config.yaml
n_layer: 14
d_model: 192
n_head: 3
n_kv_head: 3
head_dim: 64
d_mlp: 768
vocab_size: 4096
activation: "swiglu"
norm: "layernorm"
norm_place: "pre"
norm_eps: 1e-06
positions: "alibi"
qk_norm: false
attn_scale: 0.125
bias: "none"
tie_embeddings: true
parallel_block: false
init: "normal"
init_std_qkv: 0.0233
init_std_o: 0.00441
init_std_up: 0.0233
init_std_down: 0.00441
optimizer: "muon_variant"
lr: 0.00892
lr_mult_o: 2.0
beta1: 0.95
lr_head: 0.00407
warmup_steps: 200
schedule: "wsd"
decay_fraction: 0.631
decay_shape: "linear"
final_lr_fraction: 0.0
batch_tokens: 16384
seq_len: 512
doc_mask: true
train_tokens: 162500000
steps: 9919
dataset: "wikipedia_en"
MLP neurons of a small language model. Each row is named by its layer, matrix (gate and up: input weights) and neuron, and shows model dimensions 48-143. Each number is 500 + 50 x the weight over its row's rms, rounded and kept within 0 to 999. Numbers have three digits each. A neuron's up and down rows have the sign that makes its largest values positive.
Before each neuron's rows, "fires after" lists the tokens most often just before its 100 highest values on Wikipedia text that the model never trained on. A number after a token or word is its count.

fires after: "'" 69, "’" 9
L6.gate122:604477454556516566536554482470516491480468501474572539456585517488460516562530466529522512507456438516475445497491555548524546575447530530448493571516463463496582473515535519494499477485507516514447404507472509467482570448404516544501502468533496498521566504629513528549529475493444435542
L6.up122:419442456437449491505496579535516396484578518590473552611466456523529417502391465546535536503450484428505545520589500427440388506476515550481556490434551540440503491485411459610534474524523469531509426527425537582477573500523541488538504488529572422456417526559513510516543532502439502415

fires after: "on " 17, ": " 15, ", " 12, "| " 6, "On " 6, "the " 5
L11.gate297:435551470483486465454538485469417465458513462616525565456531492438492525519373472520528576515622471600537435543504514563550409498561437483480486582522529601504504504582459544574434556506483483549514486479419525543454515469524493494514463505441538427517385435380559459565420404410586534582
L11.up297:402479521484573553457582400514515458528511492463439475475504455504466456545468486608467575573554431455507386519568541458436450522450410423487555516472481504474489551483494542495432537408582551474428567491470552519488418578527421463400455519448549488487552475431499526533447408572544540451

fires after: "==" 30, "the " 12, "== " 11, "his " 9
L4.gate255:523543476494528542610492481596488487420538414558559606521568560490529525416519495484474547488467440470533472460546550549500565404617542450534459516502567529388452505608554595484410561520422481500494539476525492486530621455475491526564529542487493554496456554438518466500467384434543446475
L4.up255:521490502548529509477537445518486456445553513565600515451565463461493528399517556531518471623568428488516458538545549501427541487540477538514561529545526510518419439433540509446453583457541516493447573491489565506549570568407426505520496510528492528443508465557543468441463556478498500560

fires after: "| " 73, "L" 4, "- " 4, "Sc" 4
L7.gate374:454508536512470512488496488519465425473456488484530447483506488389509453476427555526533566489476551541490512488519500456545454438515452482547469574447571479526488464443521468411500555588381502484535488542501468500556509511613454510458567507444501415526549461536523500547468555439458497500
L7.up374:514465509521431523509428529454473413513465568519489513473543482476492435586499518500517542451488577473447584453440475547545429559561441508496375441399510420471473466497434523411526548443549498442478426509487475464502480484440502550478477583454467500618537531427496505469568598492579494616

fires after: "in" 17, "In" 14, "ad" 7, "im" 5, "t" 4, "Sat" 4
L7.gate532:519475525428432500516474499450527526475478461510490524497505424521533477423468521496487518418514457601468483566558409582431448489484438473449543619493442555450495481586521552528532428495528508495456540518499499447494579397560545506504531484433536512492454492434510521497527538494554486407
L7.up532:481473535608538534521486497541535571447559460517478554492466567496566441472398469443532513559454499510450518535536580571462498533414538526503507518439419468461503596510515513467408532399555534471439558468479593420485457469440400495555509557548534571448580539518530439489562468435512494405

fires after: "\n" 34, "Time " 8, "- " 4, "Cl" 4
L3.gate331:477629499528560459511425471510516481544523405501439514505431433575484527415488542482494597486585453503443570422486464493495516636406488577433463527460480510619481414441501542432494457534456533570518515531478441465580438501546473570520608551561521567532460461432442514525459506514577521510
L3.up331:499509556462503406557533453413501493494504578506469560586466459474445551447469454495488466541502473531400512450555537508487509522529506398460479512512567450545478468479457517539429428545552489512545527521479513533507440439532552524449560551563485510497525580499486588564418499539518533519

fires after: ". " 36, "\n\n" 20, "): " 7, ": " 7, "He " 4
L6.gate267:641539475578431475488449491459549513467512488506491570428513446540481560609547561538421419451557460496516486426453491500547493354488477448498461487563463477512495503499433587429478506542425444425516512515518521570428518479419507474493473450572620521416410546608608580516544486580569472466
L6.up267:616502437524474518496428443498443440436487518531479485568495494476573519595534449636516450554520486530586519448511482494546507572458457475519586466462502566593560455493457502460555565446499451605458492515477460526449499450410476519492517523604563482437498489503481513455487443552446504537

fires after: "\n" 48, "onze " 12, "|---|---|---|---" 8, "- " 6
L4.gate19:471487487563545496502545500551465483491421482498535532443509477553533571554541567554458550444455483512539406402548501503539581536511465409454517588447454504584485426490610496447577594515564543517487529507526502526532540515503458567511497546521543476524508497468598502557466563599544476537
L4.up19:569551578430500569565518505505511478506551546585477506539493507553529665519465455496605510407513461504421598603507508471492488534532612532473456439594470518465642505440536508388484485457518476544530488513404432477576496543439483524627413473463545461453477467499523496463525529561568444574

fires after: "the " 37, "a " 12, "his " 7, "\n" 4, "'" 4
L4.gate245:490540507480460469572532526464480478456504463485451548553476473487516514434484497500456598583482532511439454545510621542547551425519524560528512516448435421491521549511429565513456392487506543521442526508486519473480569433492442545438536484511530439506521551499511488436515504543566431463
L4.up245:507530427495483482505509488480510513451457535458601690559477524405436550507497505433510476537395579421514482489629435507489557500540526491545483523478582567638541524541579417519510492470514475461425599437552488484472512530398464545584629547523511484382432520478516536499477546621557498489

fires after: ". " 45, "\n" 10, ", " 9, "\n\n" 7
L2.gate219:561499490416501511544544475433459531465537428580525563504594525557546533555505515506506543394533450472500474444456553591505483542468434434472415479468415533446464528552496455613436435459561520581577452559506532555499467424501504472645460492573529432512516451415475562451557475483485527430
L2.up219:530449563483465521600562444439560528478477451501467501459456574446555442503506489517545402419541470463519471502460514460496467582532476481475459454575471549503507521496544461446512510510549539511519422420471579462533520411540445428571538483494430404525468481459544537619567500502503452432

fires after: ". " 24, ", " 16, "onze " 10, "where " 6, "which " 4
L6.gate185:567466445489431624450488385450564434493467464515422543505477483552599455530517498489456490467456523478441579485531555519511509502443518439413491495408550527571466493517443475527536536442470439565502479611457553470533460557432492542479517518547578449484588420498499428453502488457490528524
L6.up185:547527511524489484467460463485608545475488518550489482537505472508461545470503526455480588499528490490582593501565504528568524470461556524522481520404494468476602459489484513463490526532523501486644498499493541538491446475492504507621466551547547509509575524456507538555581430613532555520

fires after: "S" 10, "P" 9, "I" 9, "A" 8, "D" 7, "T" 7
L2.gate475:532490501429457530562465420429520579534482381443495628484553528457469463461513548432492559594495518533549420564564516536407389540498472477509436608489547473426463512491505476464519483452564432516569522527540521546396447510579552538499456485388496510519594528454487527478498441411572491463
L2.up475:454533545465409460519550485432529389496405419449518545490531459464569409433410541466502520399509448526523488596515435524481405496480449535528458459479496422511480509492556488503442510489556483565493529505452462482431445414524472457564539499436582519462529461585450502431543473365571450533

fires after: "in " 27, "In " 11, "on " 8, "in" 5, "In" 4, "On " 4
L6.gate354:498507525524479545522490424517526489462544551529518468538416404485582448493511556462452425441533454552614564455457513595519469468428470552463492533424496556395456509540528431552465487498552433489506511424435430522481548525563488473535394528466483545462478432563490519416494448425462397533
L6.up354:520501500548497483419466535505524562517500474533448451566595553538506574506512457445454507465585419493444528516383519479514496433524502502514506507500421616458495470607490492611464497485570577539525568523443574476377493452394439415476556542552541575546440547478568470429532523504428408492

fires after: "P" 22, "T" 18, "Z" 7, "N" 6, "″" 5, "B" 5
L7.gate279:465411509409518481573550396488518512566409334543576542520494470391602371529456529500536479545531589558507481471540523557464446524622470571549477498467531546381492513519468493522468380525589532543509538475562497501489432452457435500431523506512568535464572535554550455480461537458472398493
L7.up279:547486508440378471566519505562419483472492484457509532510501536484460498494478477489665591437607485577506536487491519493504464462507488488422557476543389444471390417465405528479605478484551525539538519485447537386559527514495535609489536536459537403508526527449392417406501481473519423425

fires after: "the " 37, "a " 9, "The " 7, "s " 5
L4.gate650:513499503487529503479540489438458524430487485399510423479508429487498434484435486411525528514449502525524432488465557638529591461532511468510530554533593554499462459438503443517564555444461451550467441543512547434485528490489528474442568529515512510558525562468434541481537492597463500536
L4.up650:480521489496553474478582563528521535508429529466454537541511408576552500532518549502585520484489407491526496501506463436505472593612406548561484442469499441560583444463531443430576483417448577455625449421484555449562567515502438535556460546469501522505524520454520483419443455551504553485

fires after: ". " 21, "and " 19, "'" 8, "The " 7, "\n\n" 6, "the " 4
L3.gate698:481585481529464469459473468457456468473529512460525520464534539474558545508538452384568458512453390455599477547516510513499535516462456502541433536459456528512506430516423453560463449526491406535546586535556520483536523546542450564606497603528531531511488440598500514599487430548429485475
L3.up698:492561482473482425417517512410466450546479531480529643473467501533509401538456414487543476535515447484406537514522515467559411460457468547468582522496447547603514457542463443542508471518516403476521573516541557515479423471543487475532490556471531527472470524515603541518460433509428579473

fires after: "==" 27, "born " 18, "town " 6
L4.gate142:401579627604573507543466469467417558466549455440480445474535377494498442487467516568387531630522558462566509447402440509471631388512531461474477456427513405519483497463478518488472460441514444423528459480463586514442536489543520534505499502471419570538490504516584491545576558514463523425
L4.up142:456505452496599518516569564603469505503522503495578511512536475538523459553448611592449530471458508521594537481435557508607552560553402419560524500500489501423566458566452540503486469564471553557492546547480558518460517543490547571532553406534489548523527478589555548512565569444460552587

fires after: "| " 37, "\n\n" 12, "\n" 10, ". " 9, "- " 5, "In " 4
L4.gate318:514497598451512441517551503471588419490447457517505481529478432578505592451570422476514526429501463487339588539444545535498398566447408527449469577492530483507530417488495616435540539479611541464489501406483491460527463486454524496519376467444510490426464529429467536543502465469522487509
L4.up318:539549534456515435496470514393555437488513567568418529561590507401531531517488587468494509461537442448417599524520552488585455591483520515467496503551432504542540472426351549506567599487492501577581519511533520518492463440527473537550496518375481455428438576489533500544467464621504508477

fires after: "K" 33, "N" 22, "M" 10, "Y" 8, "T" 6, "R" 4
L5.gate177:573483408479523535535561421525592542563501506501552527490507472464499501497425548468528525466428536549494537495466527492523515531447486553428542621451468501505449559439473515432536427520523513440494496481540434555467565425490542429420582413467426469496492507581502454530522476448521409554
L5.up177:441504460471536465554496554445591503549513544493586537561522472468498453430418537474531515500461532520493580589522528530428475512553494496485615421473594480457482539458453465528481508567491417541522531496590522427533515408543477479534515515436520471485489406548542467439562444496596455522

fires after: "\n" 42, "|" 20, "- " 11, "|---|---|---|---" 8
L6.gate584:472550483514487527543475589526466416458482506479546442400477427462539524509546569456505475379582464531460547475594533423514547383523564479425426551428470552570432484509596527523439532414508488451546409509505414514436519494523451474516426529497591541436412607524549539531506534480479535502
L6.up584:613531470506476477502430481473484408512540551434503477421386540546487538455551574548474512460448513545507463428449527500543456478504468493472408564430528435485521425462443583506440439377430519454430470427475562532569535450488516482556447520410542525487478488485494481440574536575433482637

fires after: ", " 38, "in " 8, "(" 6, "of " 4
L5.gate9:578532533484520511452482564447503580575481472551539535521520539461411553542464521466500383572567498534511461473490564545365492491501533467460524480511517452422478495547519481503514416431528509478503434437487453491489477465456530489416544491489401471554515466407533527575538462486506436502
L5.up9:469549559449467550427478507495445533537544452484560522527491573401544588506463458469497501589451514657431543486476459498471514410432715436527586513429421447495435537453513456490505469472627468507457566527455533440452473446483480474525506477490504468523592517458559528466465551493537401505

fires after: "the " 30, "The " 8, "ef" 6, "E" 4, "S" 4, "C" 4
L4.gate589:513538401503534432460590432405499472413548439442523487490573527468605626541370538455451442501345492490593486569545544501555450515526519521485388467428509493522503486500449429563595518449531462535506483522522518431497543472469467498584397533491462452507461536557438557516562415475510495463
L4.up589:521496499512424515617521403421543507511480528483523548512503608415548510426526461516524436603473575522524438530491512498465443501479444548583546494485397467496505505562505448455478447488544475548494541502510488454357487480567508448514445596554445451457475435546569545537470512534553560645

fires after: "\n" 51, "|" 9, "|---|---|---|---" 5, "Q" 4
L2.gate263:496560478484517491568532521500461503441462486463499483526372569583500504531500565518520487513545478451358492422538486541505474583547541463540484561458476568502603475492475600500491512557438531475627518484476529511493471494415409519554450445502506453473571462539509561534525463599499581483
L2.up263:502627498510497449557549463453491443420513489463479575537378562489506515512494463451465466394497404473380470489475462569510507501449626451520515491466419570540490466462457507492470511419492610466528571506514494443476521500519474492584479547549425423372480485511527525484515483485471480535

fires after: "I" 23, "am" 13, "P" 10, "trans" 6, "S" 5
L7.gate243:538437467565472470475391564529533615528498471509516400409514447616498482475593590504570492441525471468483478498498475443534506466509541483585466508473474451432423543510484567408540452519575490566538493437488378435487544485507425469518428478423475545491505493486502531473485393492524486488
L7.up243:545480570580481497484479465557540559479497482492519410475515400529480540466544534513479482419577436505469446584586437467526534371491487573432547525501468475455413464452519470458511393456483576505501418502431366537442561487499425438569474501458481506499590454478466545484518376429512517605

fires after: "\n" 61, "\n\n" 26
L3.gate636:579468416502611515504566571488556499464512477521512576610480531529453545458610435472477461490601416467457455432505549498467504491526577546470552480493487513610515403425479477492422576487431474514532497507529504493484459487453472539577504497442460515490450495516537461497453390535542500495
L3.up636:487491568473595500478529578522566461470508484476505516520487571511522531488530453440439431502563402549473467524540519537481566544514537530530519536466553543548532477434465522502396532477512516458509509508536525494466413547493504549552531581460417405511482480604508481571532409551519569471

fires after: "| " 29, "the " 21, "- " 10
L3.gate165:493647605498565562439563499496492483473519480516549608487515394438557543478475479486469514570490563518493391443466649536490463486561563505449499512549610503565419509535537435578501493495521453479498545522422384408467485490502514519487451543551455446472535448437482497494468501518505510487
L3.up165:595549474501474424404595489525478516465511413523415500515534633508457497526424516466407394373489509478458530526496603522444551513506426455448485491525568442540520485467487549444540504421520501498457557520510550466423557464520575488477520526520533426508465437508547383504530444532535415534

fires after: "the " 31, "The " 19, "E" 9, "B" 4, "He " 4, "she " 4
L7.gate263:457479499509576523441496540479601536474508548399517445484467576566585470427487496449506529560488536555446500625491568513466504554490542587379544527536574493506552535521456496485507485512497507585469548564487597527515452465447527499476380453516480508440468617523486503459500428546515472563
L7.up263:442443440479451541538421577559505566495467429502478454539532564552579525493603572534531482494437469562531520553453555507542494500434446526455523507419521513471540472485494557496557540489480590526554422493521575439445487426547479583494475553569463453518554489485511499521563554544517568557

fires after: ", " 26, ". " 14, "in " 13, "On" 6, "Angel" 6, "\n\n" 5
L5.gate194:429525458558507529444511531571547557554534548587519539442489508575503494555516456492536417596478614604464467453509493417445581529534489524443493550522498463392573501505507500489451528409515543440436482463517417538511484441461489552505565510468486527493554520478480506523510514470585417606
L5.up194:500456524546472554482516490567502456517509439489569548578531550495485511472540437488547488529457398614551482477446435472482539500487446541439461497493467552444391391569564510428436557461568540499447496461596533500523552444537455533526495552482483524557473404557463455599466497526584420508

fires after: "- " 22, "|" 20, "| " 9, "Res" 4, "Post" 4, "Total " 4
L5.gate62:529525463424458519547563544486509521475475583499406508463388479507517544497512491436492452471530573624495505529605623486517496470555462489507434513401512433457559483538487561474501546545520400531470407509495498522485488550495568430492507607441491435430488493515462493500492529531496468489
L5.up62:546459561546525466485477391538551547512461577521518527358533487420482444490499531481520495451424542522509420516507491572510484495544422486490378467508538581477392430471524521545502445465491487402556471493439539449546525482622513433530437599458568440502463513436438537516523493533586566569

fires after: "'" 32, ". " 23
L6.gate502:561458398511512595553522481478621483573512504531467514481528452521532559575531567534481461461459521548596473456572524475528475479424436488487577471537454416524455518487457503471544493487483467520601426541415490541472532553447573553471421524478450596491520566595571498392560534405415408483
L6.up502:535394495447446537506552538507371330440453438434481489425508461513476444507531556437546551529546543569554527444566575527514440510485532534556479458457533584568493519451504530605543538522532508539440556466481520549478487523571472555498495508491453428619539513632502497480530481555447466507

fires after: "| " 44, "- " 5, "R" 5
L11.gate143:470474386539406482566532580497649470515489605503505502482434504520519529476358511468497476474480488603500459460492497496611385473452494499446521507562498575492430494451488583615461469591399460501623515441410521498460468501485396499533469538414467538524517466526503430477493513461450483513
L11.up143:502472492569427387546535477555430491524589433575551581481487506514487436456501470506488557408547535479621505508477502515491393469558474485482377552448551607502503402460572476500498479371479469514556559583401543545502616533519588530473523582472570477518539484463506547556494461420533429544

fires after: "==" 31, "Early " 7, "== " 6, "the " 6, "\n\n" 5, "Ph" 5
L5.gate549:403578490504511553511503437416393443437526577524432540558596456481444473476550462534472473551586488464551498467471569452460518500484457514515431504425513589529515447392514522398467583483429497574440540486461479520429521519485395555504563549576468445514463520496557484508522462588519560527
L5.up549:471463427477440525491444444497472485458583451529596511495503393445509419474488541525446580518589445609626482485461466480550496534492523450478521531463461543527509423409474517516406575556470454489624550410506439470414432492429508487486574489517459475453565514510494532496462523561504524516

fires after: "M" 23, "s" 17, "m" 15, "k" 12, "S" 11, "K" 7
L7.gate756:579533488575494535530464540501455527543527466463544491496444394501549414498598622535599512496434499511430428514519577487468530539577498478460655540505544484431530474553531461420566429467556523487536407507464516498425524422481440497518530474533553496478363467529437484575476429515447449468
L7.up756:525543435500525601543421467504535480507494439463507502492445432499521466466431601494535571460383479571493536470555611412499476452538523473415493432528498429499458525465605531416483510535569516512478471485538485487412587449528532464493551535511492447471411528536563506575583508519566538410

fires after: "| " 28, "- " 12, "\n" 7, "• " 7, "\n\n" 6, "al " 4
L3.gate184:451440529523512438481552612549535569529488395504537470504467436465451520471501509467473433476454563542559561450586558483453435497499489606495480527507531500506397436517507548495535420470489476459588484436451391537545570547549547528591558476510485447519522571494547568525483548552485479507
L3.up184:535503486521495409467494490487556488517567402546548553526459538544496523572511526486452418403533480466457432508485491588537547509456458495346451549589517466512484463603510522439538450553589513456481482527409630407555536455544566433615490498560517494584491462504521442473427469477462459516

fires after: "s" 24, "s " 9, "ts " 7, "es " 7, ", " 6, "ers " 5
L5.gate256:526537433467518564545490499420535595480473467442507549505565483541510445471517480558482525530437548557441438545589481530421440508560551549564525542522518506426419487402483495530478584462535479449537476549367455423534464471541506450463441526428494486467489520494584497540531450405492506537
L5.up256:455548547440509458503518475503393393434510448472433603469515604471581545454489518565525619560482482505509479583530417572569480500480552505464515508538505511509489416506465441554536610449483484399536479514507392460553519546532374380482485432557634519569542532504461605467485485493464523542

fires after: "\n\n" 23, "Pr" 12, "Spec" 7, "Tr" 4, "P" 4
L3.gate15:539558451480493497437472548521580576432504478497534490497582451522464542486577461565540524454487553575514518538513558530442546551568500465437514482510502572469443529433556568621469499507474417529536461509447363531579489589469541417487499385504518458478519458526529502563514579487564450458
L3.up15:500552462488541565508435536489477489496530475504552509491558519560535369461509409446544412486522569560441423522554467556484544483483495467481517430563495551485496627489487562494533515487618571446450561532466446552496510455484466460475497455452530544480473588440512512526447475474540420539

fires after: "was " 27, "is " 13, "were " 8, "the " 7, "a " 5, "al" 4
L7.gate369:421484523511580586496487508454465440437581520393506451472466494520540460380524466521543458545467491545513610441477526566540428581560476413461483568462448558556512517420515564483508507541550483546521577436515443580541424459414516494490548513407560471481537557494477517531421512504513402450
L7.up369:484494492571571554473492556528531495477493486472510580534476543500434436509510426538506464501407508475490585444480586538471469521472520446453596494415466480474463551379584521470510513519555500505509610526472503455473495507515465508534584455521609565573569504500501578461415511471483373510

fires after: "| " 57, "- " 8, "Turn" 5
L2.gate39:520523444473469549496455537458429561501483410473390459503437489483456502588476479510480515488505501584477562488484468477526548532523583386543459518467529444570454458468568573485409572492498428545422503495481474525451517667540555525479545611444571483509450519494542487419506535512578472535
L2.up39:540529547402532518446509522514490589436404427494496468480542529528515470506495527510529483533513455598549568503504527560487418548425490508535466512455518552522464460502404525558505498507505465445500530575471555518523470585480493441553558515455458515427431477419499473526479507528525527519

fires after: "K" 26, "H" 19, "W" 16, "R" 13, "D" 12
L7.gate284:454463503534549529517535496496502564503515526453513468532459461525454506429482525471512498511586511579469549537461427576506579545563495473339598537513560494505521478499494475468449585482496542526539567399541575508535457427515628542580506506496458426515522512483446436512505473389576474435
L7.up284:477500445460573511541533472428537521604462364501531460467544426476470433518335544518479463488532458410549511467435522596494600475515485483382440488424578435620520492465424471485479549422587523534559454555524484480503460458534419475422520562530544527486509425488585478540504490414600445591

fires after: "the " 35, "The " 25, "'" 17
L4.gate618:548535522457518482390496456484494474473488452442535520482564509556520549519418491438493478517373555447523462536509572552544464515515557546397492561510519562526499460554440405519446511449497511542465500436436415444474415489516453558522331509535550407474471552477468480535562425521545588614
L4.up618:487513564601453567459568553477625498486449505450379478475534553443554512529495519431452493535384529435554412526567532552528532582434526516422449468492546482529494519559506451423551445521505450545532485448517541484484519435547459553575516554503444457521474485631508478539593512605504496461

fires after: "The " 31, "the " 20
L4.gate449:477507458485623485512491524427492501451473466519525516480457530504554531559425508496533469516375494494529527628484553496541454454532484537585525422472500446471441462522443391475463514481544475503518547517544493447525544506449535538517466509482587541557615617382474502509529507663538549491
L4.up449:517423490474504567481422512546392452466463523559546505532450501492549503529550585621520466435512490539462559560435521514536544490478499491429541455446462379450493484495576490518475487550447535598448467568524547483501508554503374499511361463528531447507508524420508493596521495527560489427

fires after: "the " 39, "The " 19, "a " 9, "was " 4
L3.gate611:426423467427466438488488494457522511470485585518508576487441579473484548468427535524533544606487561460463424560553484413512507513558503536462552523507446551480461529542534450453504495488456557545485503490476556487514396590472481628566481519536493539519500526598510534473470458505495477434
L3.up611:498569454584486585568505495505527462530438490514486487462540547439487505459580453639485571506484553539467469463492568534497519571484476512462435478543431514511543526532543504398528447423460575532496488544418568448395529509504537534627471502513488513503515509506466537502452434538438531414

fires after: "==" 48, "== " 12, "\n\n" 5, "Dist" 4, "International " 4
L5.gate230:558553460569501498505546571478556417454561581546514508444504474497497479485546506464569504570509505528482456543474553536533555453515455507511590476427433558450486461472532564506375541486355505477538418445391458441551594478409475497497551550455436530543504525506534497434456477521619445490
L5.up230:534475502592435539443447513476478470517585479483557515513463493539513541502465483545491462488587513487437407457514467523520582465496437506454594546487432534488464403465471541429445594452464488548498488542470539520612444588436506568466506613563499492515498439546519501532394598457586523432

fires after: "| " 22, "- " 11, "the " 7, "L" 6, ": " 6, "/ " 5
L4.gate348:506559476503497519475641517476536526502506396561478487471521356453572490520474486512523405484492515502513450426461551424568522444463526408552586540523578444443412439573409482448517536468553554478578526447499503451499549549471502568482416478479459549536556437492541499461385552492584479570
L4.up348:474544522408541437448522433522523502541496531589547561528463454419578488564495509538385551589488525477446390511498561428467526438472513488536539537492537419493432540541428459437523477402558433471504457524577410492583478506480424496576481494460450491530527436465485422460449506510420598504

fires after: "===" 39, "==" 11, "his " 7, "s " 6, "His " 4
L4.gate49:538445458482525638535483434476448456500435505569543566558663440523555549534544498521499466447559504532467486490519458406513481515470503500485547489462368561451500504484516477476560498507419456472541531440418395465471412547516568480422584590526543455451438529500524508563501513538432465526
L4.up49:493473439468511510539525529475421474395475522501468488522490563590533488546432403538522481524567556460517484426561487455521440521483562399500525396440487593475445468419387461497519532492488479500488514559508594437533480568520576430470549463447386459533478378448443494618518601497514495516

fires after: "," 35, "/" 8, "km" 8, "." 7, "ity" 6
L7.gate242:418513499605490543588436533448464509463390409522517483511475455504444501446541505487553530484507498471460520427583483477528432602513485445549488561611474543548508509477631575490504460451515424490495584501448500432535566456530461467564530583513391490521470589549557480474423483483523542481
L7.up242:440503513516547538440534516560467500568553446506480526510510480532487538443437512488480514537488545514491456504516453430524412550514435562500463474601488448440413508531499537512473509577472503567463562560518510558472457597472558555555467535486432435438462498520497475413454524439562487503

fires after: "the " 44, ") " 11, "his " 8, "is " 8, "s " 4
L7.gate20:558458460582657545420578492548448507478522515610481513586460540511459510418427530523446480514482472452461470443516470450491462539435543495590548653493593545456606575488543470458448544589432455464507483500573515500412501443466577512529496534530606469425465511525463439446573486572462483506
L7.up20:453452486503536548562513367447508433519526429542540501457506553546531527506423511460496469520540421489458574539379553464428580457470544496458498464439506510481454492421443441577594476596497513475447430443538594462593478524455617447525481540541541495496405512605417537575488530500575468511

fires after: ". " 20, "\n\n" 8, "==" 8, "== " 8, "gradu" 7, "The" 7
L4.gate438:606403492566434475493551408537607498483516469501388437535496477503533423463493548525536493657565458504569488507517452427558582503464467492479592458486532507411518498405475531429461471495552512536588503417498470599549485487422500490474539480525550538544476548505465650605455451562459437431
L4.up438:442398477461435560592397441578502424534519434481485414501556467559399481509546458459494422507508529528458455502476594439549486466542455470473589503588436464524559515481433520492541529468458504492487500452437447453456496550519349517470421544479482455485413544554433498491510467529433474571

fires after: "\n" 90
L3.gate462:509508578429518502458524499551516469466383490478535564621516524528434528495487517472470416437504504513513511476491492619528482533531476386480422487498473485509481499476573489476523549466516466502497481519504550515473419544457537570619527492505489425541547418560539529546458544465519539551
L3.up462:502475526397492540516594514554472567474499555497489558487495488534485477477454506438479452394567465595465580584483553558488444548507506526415443508501473503523494496384467605426498549474477567500450457503468508524508428521589524501562461474599498470435496397473449521531519479543552541545

fires after: ", " 29, "'" 8, "The" 6, "and " 6, ". " 5, "chang" 4
L6.gate191:491344509484430489423464526547540512465457443508496481465568413563512515532405493603529470423482428466555533498494558435460519555412475477515501525513515490568609534485498525611566385489486516606491482454490463507501380550569488451503559471535533516487576476556577450549492489458427487416
L6.up191:547436406455483540537522462555551426529490389384480437478509484517450460443566501457562490487523396582582479436613518433594494481407566591484434533629474469467598490461451481534535527475386502549511501434559494494483451529458453568536444498490532554601555527535471556612531349540466458500

fires after: "- " 43, "==" 21, "\n\n" 8, "\n" 5, "== " 5
L5.gate242:545561472522485531518487605623503414488501570492537562493516479474601553549443474517515531478583556546482483528468602520514556420448468563459490502520457478442398417470486563436552528374461493460523470516465399518466488547524526479562521535524488490477486362396447459490449506536532530478
L5.up242:510518424471443443412423524475488457489613526511450566476544459530482595474470473553569510447557485480426532558566484536523362457632512525508470491415448509487540398440452555408457570457539532597476446468433561591525472556435468525522548558518382465537526502471436518476485488505615489460

fires after: "m" 21, "g" 11, "c" 11, "N" 8, "M" 7
L5.gate235:427404474420595511536595505490584569416552466476445570498527485487527514494498534497421525514518581406484491436480537519497502623570525535503575530483455475440534498463455530488490556476454530504605498403582452544525571482551571515572537478490463540488514521509550414569487497468550448518
L5.up235:424478513468438416540484509507588544467584509589452524531483454426561493451410435501444550498527518491453538525510562484511518479551493493563612578531492437376515458423500570452610560530575572516454425516446551528491516446523497522530466546427504423501474542485437468489529432474460459506

fires after: ". " 32, "he " 7, "He " 7, "(" 6, ", " 6
L5.gate279:548508425555544553595475443494608526423531470502424555451474495535433464461479513446436590491461528650495487504452519526533479412501497380436492505519434424474571628483429480475506538502400397481482559533447443533532514409406498539512403493394516468602477530549552566465554520484581444518
L5.up279:558512453525503463449492598555482485536502432522479503445533550489435445533490486480540444466552507519519449329552569466455564476458445425469517500510643565625433563560353573538505521519516473558530430508510498598562452489463598446584585520534503475502441505527485479459452479503504400412

fires after: "==" 58, "===" 26, ":" 7
L4.gate468:431571446527533526448482522444420483487454563414478439525593507521503362416467564555526486531504514497386537534502505477522566401456484493427479547489536485507544500432552490532524553471499574456500514478482478561467429556537531557428519483541517477548458486500460521439580514449488477608
L4.up468:493579520506470465551568629453492462483520458497378447513599459515508582569449601603540469499556438461535510487503515455459492512469425535546498532506493431527338508554509506406516506459476481543595435501512512528494479399509519556514582383606557522473568562575431506420589533501534532508

fires after: "\n" 69, "the " 6
L3.gate545:415540477406608492454573426526540535483484473570517518503485501470554560489466461492509436471531560482528558526480548516512513505507574521464592574502542437468497499469597510472495528524486551451533510536482495501391473468528543530576558439480508507484480506566575459537542514547500547522
L3.up545:466420536556556423477538579538493571444493534585514381537551425563512529440529528438543443502461520525519551447562575497479512512470420505488455535485532465448502512420579540452492570477516481497404458527469550551518577471588580564509477470443482512527530497486478497472436513522447560492

fires after: "a " 17, "in" 9, "al" 8, "be " 8, "was " 8, "per" 7
L7.gate106:531516543520608562577514490501460501538542538467557475443440505449563438467458494484553451472449483538449486548530477534526484429448497396465509568579443523533517480431568541512440468415384477556602544398499445553511555463498484487524576534563466428549565475527584537553538475497486470509
L7.up106:511562492542591579518460482462430522516411542514529553552480553484463550454498542480480472518460493419492456502501490459438508598538584526558518556490429570450552517565530520465484474537514475655441477395550502582505516443514450548451480392470467596494489457541615501552520489498476503526

fires after: "==" 44, "third " 8, "″" 5, "W" 4
L3.gate196:487436578538568544489449467530434501577366458485479488550550540512533528426460545525428640477500551556487565458426437513509523410397491489612547490577449496413543409457564581495525522401507509547487551461489368570398517527523458527483470550539484448453546579490594461522488523624446502457
L3.up196:493390550512577512469544519535543503558435476519521533546530525493434454551437467523509583524564576508491543440316551502543574493559457498512484541540455475469512523474538469550578530456510579431447385422425497453505550441532467485467489436596437496456516567519564597526495549515445521489